config.toml
num_hidden_layers = 8
hidden_size = 896
num_attention_heads = 14
num_key_value_heads = 7
head_dim = 64
intermediate_size = 5376
vocab_size = 16384
hidden_act = "swiglu"
norm = "rmsnorm"
norm_place = "pre"
norm_eps = 1e-05
positions = "rope"
rope_theta = 100000.0
rope_fraction = 1.0
qk_norm = false
attn_scale = 0.125
bias = "none"
tie_word_embeddings = true
parallel_block = false
init = "uniform"
init_std_qkv = 0.0237
init_std_o = 0.0
init_std_up = 0.0237
init_std_down = 0.0
optimizer = "adamw"
learning_rate = 0.000322
lr_mult_up = 0.984
beta1 = 0.9
beta2 = 0.99
lr_head = 0.00291
max_grad_norm = 1.0
warmup_steps = 237
schedule = "wsd"
decay_fraction = 0.812
decay_shape = "linear"
final_lr_fraction = 0.02
batch_tokens = 65536
max_seq_len = 1024
doc_mask = true
train_tokens = 1003000000
max_steps = 15305
dataset = "wikipedia_en"
MLP neurons of a small language model. Each row is named by its layer, matrix (gate and up: input weights) and neuron, and shows model dimensions 709-772. Each number is 200 + 20 x the weight over its row's rms, rounded and kept within 0 to 999. A neuron's up and down rows have the sign that makes its largest values positive.
A block is one neuron, or neurons of one layer that tend to fire together. After each block is what it responds to, as a language model described it from the Wikipedia text at the highest values.

L3.gate595,188,210,201,195,200,198,234,164,204,169,223,218,190,213,181,187,206,163,193,199,208,175,187,186,190,183,163,218,216,201,196,217,195,185,180,230,208,201,210,206,216,226,207,206,197,215,191,220,196,218,248,242,180,222,191,211,197,224,169,227,217,197,184,191
L3.up595,203,190,225,208,195,189,218,208,225,196,203,197,207,148,186,190,179,218,215,215,170,202,198,207,187,206,166,207,209,186,206,202,207,204,207,221,207,196,218,215,170,209,212,194,229,183,182,219,229,222,178,200,195,227,226,201,169,180,220,241,180,189,213,242
L3.gate868,233,160,202,232,199,189,246,234,206,179,186,228,181,199,218,216,189,173,213,198,172,187,238,213,223,172,206,215,229,191,204,210,180,197,196,213,203,205,232,197,193,217,202,217,209,215,223,197,210,244,184,193,220,193,206,196,180,210,212,200,176,201,196,214
L3.up868,192,245,232,187,187,176,198,221,195,241,181,210,246,178,197,187,182,213,212,212,186,244,208,209,183,185,188,226,186,202,201,166,199,189,217,185,228,178,186,220,221,209,197,215,207,202,197,157,187,221,184,189,181,204,237,216,195,181,173,181,218,181,187,190
L3.gate947,162,212,171,224,217,176,181,204,216,198,182,186,194,186,217,223,225,190,197,186,164,185,234,202,189,174,176,196,215,193,202,222,201,223,199,162,199,169,207,150,206,193,213,205,187,209,172,188,154,223,210,186,213,214,167,183,181,242,202,229,218,220,207,241
L3.up947,177,188,206,176,191,215,173,193,172,168,193,207,216,174,226,188,198,213,216,158,208,239,187,197,159,170,210,176,185,199,230,219,206,195,203,206,186,238,202,193,206,219,231,221,194,190,182,205,210,204,223,223,197,223,200,204,199,202,207,238,148,186,199,219
L3.gate1122,194,229,179,219,208,170,202,226,216,154,195,219,219,194,201,190,173,230,186,183,206,202,176,194,228,194,172,219,251,216,184,200,178,185,168,208,182,220,213,195,224,201,208,190,195,191,196,168,196,197,201,204,224,182,183,185,223,186,208,252,204,207,205,217
L3.up1122,178,180,170,182,181,185,209,175,216,151,188,218,171,207,213,187,205,182,200,222,210,204,200,181,165,191,197,207,214,214,146,240,185,173,203,204,195,221,196,185,220,169,176,231,209,227,177,190,163,192,186,217,164,195,180,206,171,216,197,226,236,169,206,219
L3.gate1521,189,250,193,211,240,205,220,217,201,174,250,204,207,192,193,234,187,227,193,202,184,205,232,248,206,197,195,192,216,216,198,215,163,191,257,242,218,180,188,191,195,200,183,236,174,200,193,205,200,230,205,195,173,200,221,195,203,209,205,222,223,198,209,205
L3.up1521,195,191,219,228,224,193,229,215,211,159,203,236,195,199,188,207,222,202,171,214,223,227,227,232,210,222,203,251,214,234,175,208,200,174,199,203,219,203,216,178,216,185,171,220,209,208,237,167,207,183,233,212,198,186,206,183,167,181,194,207,195,186,185,233
L3.gate2227,212,183,203,190,218,214,197,213,247,206,202,224,185,201,217,169,212,195,230,157,216,199,224,213,187,210,189,215,185,215,176,219,229,227,250,232,226,199,169,159,222,176,174,184,219,205,163,191,234,214,221,186,223,192,194,225,179,240,189,208,209,211,221,226
L3.up2227,175,175,229,195,175,212,215,215,198,219,216,203,222,183,192,198,217,189,251,200,167,208,195,192,200,191,190,182,175,196,203,221,186,198,243,243,222,200,194,169,179,197,211,192,209,201,179,227,192,224,186,202,203,185,242,221,235,183,185,198,198,230,154,205
L3.gate2433,200,188,207,224,194,218,201,247,180,204,208,193,198,214,220,154,214,206,206,200,184,190,203,226,192,201,195,220,195,175,247,184,196,170,209,202,209,241,222,191,201,231,189,266,232,192,179,179,197,198,220,197,204,197,236,186,189,181,193,202,242,206,186,197
L3.up2433,213,198,187,224,194,164,210,186,190,200,197,226,195,184,202,229,207,203,202,195,209,175,216,189,194,190,202,188,229,213,198,217,184,181,191,198,195,218,193,213,204,184,200,171,187,239,221,183,200,220,183,163,205,161,194,209,180,213,203,232,231,192,227,239
L3.gate2736,243,226,174,197,215,240,193,197,195,218,171,177,217,181,217,213,215,163,216,225,193,188,237,189,227,181,226,214,201,194,212,216,200,179,184,226,155,229,209,193,222,216,223,219,166,231,201,173,176,190,185,154,196,165,195,165,169,210,234,200,187,197,205,198
L3.up2736,189,215,215,191,222,213,202,189,194,197,201,189,193,196,190,211,191,199,231,178,185,220,191,244,199,179,221,186,229,198,184,200,197,188,195,220,218,180,216,199,228,171,182,206,182,196,179,209,191,206,200,235,201,173,242,200,161,211,190,183,200,189,194,203
L3.gate3335,239,188,184,223,224,207,209,208,222,191,222,219,229,239,212,187,218,215,171,202,207,208,230,175,201,205,184,193,186,237,197,210,184,229,196,171,211,219,205,168,202,226,184,229,188,204,231,195,208,217,226,175,215,197,214,226,217,194,175,220,211,215,177,179
L3.up3335,243,169,199,230,197,202,220,220,185,159,166,208,191,164,219,145,223,204,187,161,162,182,234,201,223,218,202,196,252,190,186,210,228,185,180,211,196,212,206,196,232,215,182,217,171,254,205,191,227,176,207,207,225,163,171,189,187,209,206,210,204,179,200,202
L3.gate3808,216,193,214,185,215,194,201,237,224,215,204,194,225,203,183,211,200,202,198,196,206,183,215,211,167,187,207,207,211,232,211,183,218,188,206,209,182,197,240,184,216,215,178,188,208,202,192,196,209,188,234,177,186,197,194,178,182,177,185,210,230,217,260,177
L3.up3808,223,183,209,186,241,222,235,198,200,185,189,197,189,200,185,217,184,224,206,196,180,185,221,198,177,210,226,216,187,174,208,176,202,236,210,170,210,206,195,161,186,166,199,162,208,198,195,238,214,201,203,233,179,197,247,223,213,198,217,210,182,206,185,214
L3.gate3860,244,236,197,203,188,216,205,217,194,217,206,220,185,215,193,199,197,182,186,244,198,256,186,207,176,188,250,178,193,197,187,222,215,221,215,243,214,233,203,222,220,238,190,212,213,204,174,219,186,166,170,208,214,168,198,232,177,198,199,180,184,181,247,204
L3.up3860,215,191,245,169,238,195,219,187,209,172,199,161,209,210,208,179,183,196,207,170,190,231,193,198,220,190,202,178,191,219,191,186,224,222,204,227,217,208,208,210,208,205,191,191,214,188,198,226,184,225,185,204,161,185,174,170,198,182,160,188,182,229,218,182
L3.gate3899,183,213,206,215,207,212,204,205,168,183,199,255,221,192,164,212,174,198,207,211,166,182,220,186,206,173,208,208,215,182,163,194,171,223,181,213,236,195,230,205,233,208,229,227,210,216,196,173,217,187,198,202,224,186,189,207,223,216,209,208,244,198,170,205
L3.up3899,193,201,176,203,190,207,160,202,199,220,198,211,215,224,188,216,192,213,187,174,209,195,196,190,201,153,224,208,195,243,262,204,161,229,226,216,237,178,195,194,221,180,146,217,207,176,189,195,190,210,209,202,213,186,193,216,198,188,190,220,218,177,204,169
L3.gate4545,182,211,205,224,188,213,235,216,218,222,224,212,197,176,223,175,196,227,238,200,195,188,197,202,196,210,211,250,196,182,184,212,204,221,184,231,209,233,193,165,191,204,205,183,191,146,197,177,199,206,218,165,203,212,196,193,219,204,228,219,219,245,191,221
L3.up4545,208,219,199,179,210,196,207,189,168,210,213,198,163,168,212,236,236,186,185,161,239,180,187,176,205,233,222,185,190,176,188,186,183,216,184,232,211,209,244,206,196,182,213,218,185,199,163,184,190,206,204,204,202,181,170,208,173,191,195,225,211,189,165,232
L3.gate4620,176,213,206,228,182,194,202,224,189,188,226,216,203,174,194,186,166,224,210,218,197,223,206,181,206,197,186,222,176,206,216,203,179,185,199,191,183,192,199,178,198,149,153,192,201,216,198,166,232,208,167,203,178,182,186,182,206,196,192,233,215,208,157,190
L3.up4620,220,189,212,242,203,209,221,166,160,186,193,179,217,225,177,205,191,200,190,218,160,209,204,225,209,199,199,214,198,175,210,243,192,215,199,200,207,195,200,204,198,216,173,235,186,159,169,199,225,196,192,178,164,217,208,212,151,201,221,215,230,234,223,212
L3.gate5038,194,192,190,225,227,181,193,233,214,180,234,203,193,222,184,178,202,187,180,229,222,211,227,245,212,210,168,205,217,221,178,174,222,180,224,212,210,208,194,165,181,191,203,208,207,202,193,176,225,216,208,165,177,218,204,187,196,233,180,200,188,221,204,184
L3.up5038,185,186,208,195,228,221,198,220,213,199,240,189,201,213,205,218,198,203,176,219,196,217,196,217,226,207,184,212,212,203,205,233,194,169,174,226,225,233,234,208,168,201,162,204,192,238,218,184,179,206,208,212,185,182,234,186,205,255,214,190,223,215,236,187
L3.gate5213,180,200,206,227,200,197,211,181,213,214,196,219,188,193,171,212,203,169,209,193,198,189,249,200,212,187,206,197,204,201,185,215,186,216,176,225,221,218,209,176,227,197,178,242,190,184,210,203,197,203,185,198,222,146,185,190,207,185,182,197,233,214,169,196
L3.up5213,227,195,225,230,209,205,211,171,187,214,159,202,183,194,210,162,226,190,221,171,158,193,183,195,209,205,214,191,215,240,191,191,235,241,210,203,200,229,203,188,196,214,219,236,200,210,213,209,221,204,178,174,193,165,185,235,196,197,171,194,202,230,189,196
Description: Non-English name fragments. Word pieces finishing or continuing non-English proper names, mostly Indian given names (Rah-ul, Ash-ok, Kish-ore), also Azerbaijani, Turkish and Arabic names and place names.

L2.gate2936,183,192,150,236,216,198,195,215,190,192,208,210,182,205,202,196,225,193,237,226,200,232,190,171,185,202,190,175,183,188,174,219,198,191,186,172,224,184,212,172,215,168,189,187,206,231,224,171,247,175,204,175,176,145,199,217,192,207,210,192,203,207,183,194
L2.up2936,225,187,203,227,188,215,209,195,207,164,219,171,178,184,165,199,186,223,217,188,213,190,211,222,251,195,210,226,213,217,194,187,205,225,164,165,157,166,201,219,199,232,193,200,193,202,204,199,207,204,206,186,231,211,166,213,212,195,243,172,168,214,184,213
Description: Word-final subword pieces. Closing subword piece of a multi-token word, mostly foreign names and terms in lists or tables, e.g. Ragh-av, Prisc-illa, Colquh-oun.

L3.gate562,203,205,206,177,177,246,233,184,192,173,189,198,176,212,195,202,187,181,199,221,147,219,186,150,213,215,237,211,180,205,236,211,194,209,216,246,167,207,238,183,193,184,199,189,185,196,220,160,193,186,195,197,201,189,155,228,220,230,188,241,222,253,219,185
L3.up562,175,219,228,185,190,184,205,201,177,191,231,218,179,200,236,209,184,192,198,186,205,217,199,216,200,242,213,204,186,184,179,206,179,208,210,178,220,215,194,186,203,247,217,244,205,182,166,177,225,202,207,219,202,231,182,182,180,169,157,201,213,235,229,224
L3.gate927,248,190,233,201,200,185,206,189,224,157,201,204,200,178,196,206,171,214,200,199,205,191,177,221,180,174,176,214,210,199,219,193,208,200,176,208,208,192,201,193,175,200,173,204,197,175,190,217,230,204,163,205,207,167,201,196,219,215,180,204,155,230,182,211
L3.up927,171,196,168,232,213,187,183,204,207,202,209,204,161,219,180,238,181,179,200,170,201,219,188,183,181,243,208,210,229,184,183,229,178,223,233,210,217,187,195,184,211,187,188,188,203,208,222,183,197,193,182,189,179,167,203,217,178,196,213,202,207,215,186,216
L3.gate1370,215,199,184,176,193,221,196,191,232,211,211,234,202,171,203,222,228,209,203,200,200,210,191,222,181,225,188,231,252,230,221,207,225,193,197,208,209,191,155,187,222,206,227,200,199,230,134,220,200,194,196,199,169,174,218,213,210,232,170,215,171,210,191,218
L3.up1370,222,178,189,239,161,177,176,198,186,201,210,172,218,193,221,189,185,209,204,217,176,167,179,223,217,175,196,182,225,175,210,194,184,150,206,219,198,188,237,211,232,221,192,205,209,196,187,186,208,146,166,150,205,179,232,218,206,220,215,198,192,181,192,178
L3.gate1387,170,228,257,197,199,232,202,206,186,182,185,200,185,189,225,189,197,210,214,226,224,162,249,194,197,180,207,193,215,167,213,229,190,246,188,213,217,172,211,190,184,218,210,237,172,215,183,195,195,199,211,158,175,182,189,231,193,227,189,238,184,236,163,242
L3.up1387,233,215,205,189,182,184,200,190,192,233,213,206,217,217,205,158,212,221,194,182,229,210,211,168,193,192,203,227,205,164,203,217,205,160,178,192,173,206,206,199,215,188,204,236,195,182,209,191,191,164,225,207,207,204,179,200,166,200,203,209,249,184,177,189
L3.gate1397,175,184,229,231,135,192,249,241,186,207,208,198,207,182,185,202,177,230,247,196,192,145,174,217,210,186,191,231,213,176,212,192,181,214,171,194,196,219,206,193,204,181,196,208,225,195,154,194,203,200,190,192,178,215,193,199,182,172,202,212,200,252,202,195
L3.up1397,193,189,240,186,194,199,160,218,178,196,201,192,212,222,171,193,191,224,202,195,213,147,209,212,202,207,206,266,185,194,219,217,211,203,176,234,180,214,194,187,187,225,227,222,204,217,175,175,214,221,208,188,180,246,210,188,223,217,195,182,160,188,185,172
L3.gate1473,199,198,173,203,199,209,196,190,220,233,175,160,213,178,220,209,209,221,192,242,199,188,213,215,170,197,187,211,191,162,214,211,211,170,181,197,184,204,189,198,228,212,218,218,171,177,203,195,221,205,212,187,151,170,174,217,171,189,215,189,206,185,169,234
L3.up1473,187,178,197,182,197,214,174,151,190,179,180,198,200,198,186,210,230,225,193,150,204,179,211,184,203,184,232,234,210,188,193,195,187,186,213,224,194,178,215,153,194,169,191,179,172,177,201,234,225,175,178,233,193,191,177,202,174,224,159,200,230,172,218,206
L3.gate1940,171,197,205,183,192,186,213,234,200,179,193,174,235,220,186,221,192,183,196,197,205,182,196,192,183,230,203,179,199,220,211,202,208,196,161,192,196,208,188,216,212,201,199,177,188,195,189,214,168,190,178,194,197,201,223,170,201,239,188,159,241,200,192,205
L3.up1940,195,167,216,203,178,206,189,191,198,233,200,224,201,220,169,210,181,178,208,228,187,192,229,242,183,220,217,208,215,168,166,230,203,222,212,192,208,188,184,186,192,177,174,170,199,196,174,217,150,218,206,211,225,192,180,207,199,207,200,195,205,188,167,212
L3.gate2105,194,191,182,210,202,195,203,204,153,232,206,212,223,219,190,200,226,210,181,201,191,165,168,201,161,207,194,220,237,167,178,228,193,220,231,209,182,184,239,170,207,178,179,216,179,201,205,182,193,228,190,195,194,222,176,233,217,178,176,202,230,207,217,186
L3.up2105,200,193,223,204,216,211,180,192,230,221,232,193,168,200,195,162,191,172,229,188,211,172,210,181,197,178,199,189,187,206,203,180,196,224,239,199,235,207,201,222,187,208,217,217,201,198,179,221,208,205,200,174,168,207,188,207,200,193,191,233,193,211,222,172
L3.gate2109,177,188,178,185,244,167,229,198,185,252,181,198,187,182,218,213,185,212,217,199,197,204,237,241,176,192,186,199,232,164,186,216,185,174,190,205,231,176,230,169,202,167,207,218,206,209,194,189,220,241,192,226,196,206,209,245,189,225,196,212,226,184,201,193
L3.up2109,196,202,172,176,189,209,189,199,203,229,187,217,236,205,193,209,224,199,192,220,218,206,194,194,200,175,160,209,164,172,253,189,210,205,173,209,175,190,216,199,220,200,207,183,177,210,210,227,202,179,228,222,191,229,155,202,214,190,220,183,196,175,247,193
L3.gate2153,189,168,210,187,182,158,228,186,218,214,206,177,237,217,211,157,215,222,209,190,213,191,177,216,197,218,153,251,213,203,218,236,199,210,196,203,204,205,189,184,252,215,223,175,229,173,227,186,191,202,176,227,199,174,209,245,171,254,214,196,197,217,206,181
L3.up2153,217,195,199,201,179,178,211,216,231,190,197,178,176,194,209,198,201,182,212,218,198,143,200,223,193,161,222,183,206,218,222,170,232,189,186,218,208,209,200,215,215,215,222,172,161,188,221,219,145,183,170,192,179,203,211,236,184,193,205,196,203,224,200,214
L3.gate2471,164,192,170,212,177,222,199,196,220,206,154,198,214,195,193,195,191,217,184,198,176,223,196,197,194,225,159,228,228,165,187,204,198,217,213,202,184,203,202,192,202,198,203,215,213,204,202,166,215,161,204,194,206,165,180,226,224,190,171,192,160,197,211,234
L3.up2471,183,203,204,215,198,231,187,164,218,209,211,195,221,170,181,203,207,218,212,190,201,140,221,233,184,191,206,201,212,199,231,213,225,196,196,210,200,211,205,180,219,186,215,204,189,188,198,218,203,205,205,166,182,216,212,206,173,195,226,199,212,207,221,196
L3.gate2567,198,189,205,198,214,216,209,207,211,187,212,223,184,193,239,205,174,202,181,201,178,189,178,163,193,162,205,215,226,226,215,220,179,201,213,202,186,184,210,170,174,198,221,208,185,218,190,183,181,172,182,176,201,204,232,220,210,197,166,219,193,214,181,228
L3.up2567,217,199,224,190,196,213,165,226,205,177,198,198,212,200,199,179,179,177,183,217,229,220,195,178,205,171,221,201,233,168,157,194,209,207,183,231,196,212,188,175,177,170,227,216,217,191,202,226,186,180,186,204,197,179,200,182,204,202,225,218,196,203,160,211
L3.gate2794,194,180,182,210,210,161,215,166,226,178,214,206,205,163,202,211,238,209,210,166,226,184,233,172,170,240,209,235,160,205,190,197,223,209,181,204,197,199,209,211,199,212,201,192,203,205,177,215,209,192,174,161,180,217,229,191,213,211,219,202,221,215,199,194
L3.up2794,179,188,157,155,227,205,185,197,184,196,192,227,218,220,193,162,199,218,176,236,162,187,175,199,199,168,234,212,171,168,220,194,200,212,193,257,190,212,207,176,219,171,189,182,208,199,148,211,211,180,204,204,188,198,182,216,186,196,205,178,219,206,198,180
L3.gate3266,224,215,224,220,185,179,222,201,223,218,190,178,213,229,199,174,193,220,204,200,207,224,182,203,169,199,224,219,210,156,195,165,213,207,187,203,214,218,181,184,217,212,217,210,203,165,196,194,166,173,217,205,173,195,203,201,178,229,208,212,182,162,256,173
L3.up3266,186,186,205,215,193,201,203,211,174,225,206,208,163,167,181,189,234,198,178,176,191,168,191,176,212,223,197,187,189,189,206,181,197,212,170,214,183,180,214,183,214,207,194,176,223,199,196,200,176,182,173,181,160,192,174,239,180,211,180,189,198,223,215,169
L3.gate4415,201,190,202,209,180,227,217,240,166,253,225,217,185,165,209,227,207,203,212,211,181,196,181,225,173,193,204,214,205,175,176,206,186,175,167,199,210,177,207,204,202,236,205,193,172,198,168,218,199,196,212,202,164,186,216,193,213,207,199,155,225,227,207,207
L3.up4415,200,175,218,194,200,151,197,187,182,218,202,155,206,189,176,166,190,195,207,174,208,166,208,182,175,243,186,208,193,220,228,192,256,159,192,208,225,211,200,197,227,196,211,192,189,205,211,192,181,181,214,195,217,193,170,186,203,201,193,233,214,225,193,204
L3.gate4970,171,201,191,160,237,194,196,224,195,211,216,227,232,213,181,196,216,225,185,221,214,216,218,165,184,177,214,167,227,232,206,211,191,204,194,220,189,205,228,170,170,236,177,212,192,216,231,172,239,196,203,202,226,194,192,215,191,215,200,192,194,200,181,239
L3.up4970,185,196,206,197,243,213,201,162,230,212,206,178,204,212,191,188,183,201,230,220,231,212,230,171,178,181,206,220,154,203,208,207,208,207,198,229,206,166,215,216,188,223,204,236,215,177,209,174,226,184,213,219,222,180,180,190,189,164,176,204,164,222,227,181
Description: Mid-word subword pieces. Second or middle word-piece tokens following a short opening piece such as Ab, Ad, Am or al, mostly in foreign names and rare words (Bed-ou-in, Ab-der-razak, Ol-opat-ad-ine).

L2.gate3597,212,199,195,253,171,221,209,234,192,198,235,182,213,225,223,198,178,215,206,212,209,184,231,200,210,200,223,236,212,174,195,170,199,204,177,201,196,227,200,174,210,206,193,199,183,206,245,179,215,202,221,201,204,243,166,181,227,216,187,216,235,203,203,229
L2.up3597,172,188,188,218,168,228,178,190,200,213,179,182,208,219,219,189,200,218,210,230,181,186,209,209,205,198,224,224,208,190,189,166,189,218,193,209,233,192,226,182,208,240,190,225,164,181,190,230,234,199,214,226,176,191,202,200,203,184,218,166,189,193,154,165
Description: Mid-word name fragments. Middle subword pieces inside rare, multi-token words, mostly foreign or unusual proper names, such as Ris-k-ie, Lap-ent-ti, Bed-ou-in, and the ent in ornamentation.

L4.gate1801,201,192,176,190,198,205,226,218,175,209,204,176,246,166,237,192,191,214,244,226,197,167,207,125,204,179,214,201,187,185,194,214,201,199,214,186,213,194,187,226,233,201,226,173,172,215,201,211,187,175,221,215,232,215,181,209,201,212,172,200,198,251,211,204
L4.up1801,201,193,226,216,183,193,187,221,219,210,189,171,219,179,228,215,194,239,190,181,175,240,239,183,165,230,199,217,209,236,180,200,201,205,233,179,199,217,175,181,207,219,230,168,231,212,226,197,186,216,234,204,188,236,190,227,179,196,184,236,218,195,186,169
L4.gate2616,175,237,185,209,219,177,184,214,203,182,191,170,241,226,204,169,189,209,186,194,213,202,214,187,206,242,179,208,191,219,166,211,216,191,189,214,216,206,223,167,195,172,178,167,230,226,235,165,213,185,170,221,159,197,208,220,196,225,214,232,214,233,193,202
L4.up2616,221,192,216,195,194,232,220,231,207,221,182,224,199,198,202,201,202,210,211,192,169,236,240,194,214,188,198,183,200,228,182,219,187,260,229,233,186,168,196,172,171,199,188,237,196,194,183,224,195,237,204,227,173,184,188,206,224,190,180,167,188,216,199,232
L4.gate2855,244,198,186,191,211,192,204,211,213,224,218,171,199,200,207,195,199,214,230,190,197,193,167,172,200,207,227,224,216,189,219,223,193,181,213,206,172,190,220,190,202,211,179,215,181,215,224,142,203,194,204,171,190,200,163,195,178,216,186,208,175,195,205,184
L4.up2855,172,222,202,180,216,203,256,188,173,206,197,189,199,209,185,217,215,180,191,213,177,234,214,204,210,175,221,180,208,203,203,200,197,186,204,195,189,200,225,203,186,210,191,237,214,205,222,211,165,181,203,239,187,203,216,187,188,217,208,218,198,185,196,230
L4.gate4426,207,178,192,169,201,182,201,172,218,247,180,191,212,222,232,182,188,179,218,194,217,191,191,215,199,201,226,180,212,210,224,208,172,223,198,209,188,217,179,215,179,190,217,210,204,204,206,182,190,210,207,168,195,203,187,225,218,166,210,230,220,236,239,217
L4.up4426,206,236,185,203,159,177,207,188,226,174,209,213,214,183,214,153,231,204,194,220,212,196,204,228,219,175,191,206,205,211,211,166,193,210,178,236,201,176,205,218,183,216,217,209,186,194,226,224,172,182,201,196,188,194,195,211,194,203,201,199,202,194,227,190
Description: Mid-name word fragments. Middle pieces of multi-token proper names, mostly Arabic or Turkish names in sports and election tables (Ab-der-razak, Dem-ir, Ud-din), plus table pipes and initials.

L4.gate1218,208,218,196,193,165,180,203,200,190,194,215,237,238,219,208,194,201,230,217,164,190,196,189,218,219,182,197,233,213,203,193,200,192,213,196,246,230,177,225,186,209,229,186,218,195,190,176,193,195,176,233,190,239,172,186,210,196,236,164,210,233,212,176,186
L4.up1218,210,220,182,178,193,179,207,188,207,215,263,189,213,206,232,181,213,214,198,218,206,201,196,227,206,218,191,234,216,230,174,229,214,218,181,229,239,212,209,146,200,231,181,218,197,179,173,186,186,175,215,160,213,190,189,221,206,213,169,195,205,192,184,190
L4.gate2749,226,207,213,190,192,197,221,225,180,210,225,201,197,218,196,208,196,213,216,191,196,204,211,202,170,209,186,206,192,208,195,215,174,169,204,179,210,195,201,227,210,207,212,185,186,211,224,205,175,179,192,225,193,189,206,222,191,211,229,185,238,235,178,238
L4.up2749,250,193,199,206,202,162,190,215,209,227,217,211,202,215,210,171,209,228,196,189,186,186,202,208,249,198,224,202,206,148,211,207,167,198,198,203,207,226,196,173,198,238,210,189,156,189,169,180,217,168,185,189,232,195,225,198,200,219,214,238,186,193,175,181
L4.gate4462,191,196,227,197,176,208,220,195,180,143,208,250,213,206,229,190,214,191,222,206,198,222,188,208,165,195,184,207,212,213,212,186,181,221,194,235,228,192,223,178,162,213,229,208,208,225,184,233,188,233,178,192,187,186,178,203,193,233,210,240,184,206,229,206
L4.up4462,241,219,207,206,206,246,213,219,217,219,204,221,191,198,196,183,185,182,215,186,210,196,191,224,225,208,225,216,192,209,212,240,204,223,238,238,201,201,204,200,247,196,216,174,193,178,184,210,167,214,212,217,235,189,208,220,207,181,165,214,199,235,205,194
L4.gate4843,203,208,205,206,220,183,204,178,193,188,171,192,225,185,227,207,220,192,203,187,209,169,204,206,185,206,169,190,203,219,161,207,216,233,256,245,238,156,199,180,213,185,199,232,201,179,205,231,173,207,198,207,226,195,220,173,181,243,203,206,192,157,235,213
L4.up4843,194,208,189,198,206,202,201,226,214,168,227,185,211,227,214,221,183,200,221,218,211,203,181,189,193,216,203,163,238,220,209,206,242,211,198,213,219,178,230,192,213,212,228,188,216,205,204,190,213,169,200,213,228,193,158,145,198,204,178,216,209,212,199,201
Description: Foreign personal-name fragments. Word-piece tokens inside non-English personal and place names, mostly Arabic, Persian, Indian and Turkish ones, as in Yah-ya, Hab-ib-ollah, Umayy-ad, Ab-idjan; also a few pieces of ordinary words such as habit-ats and al-titude.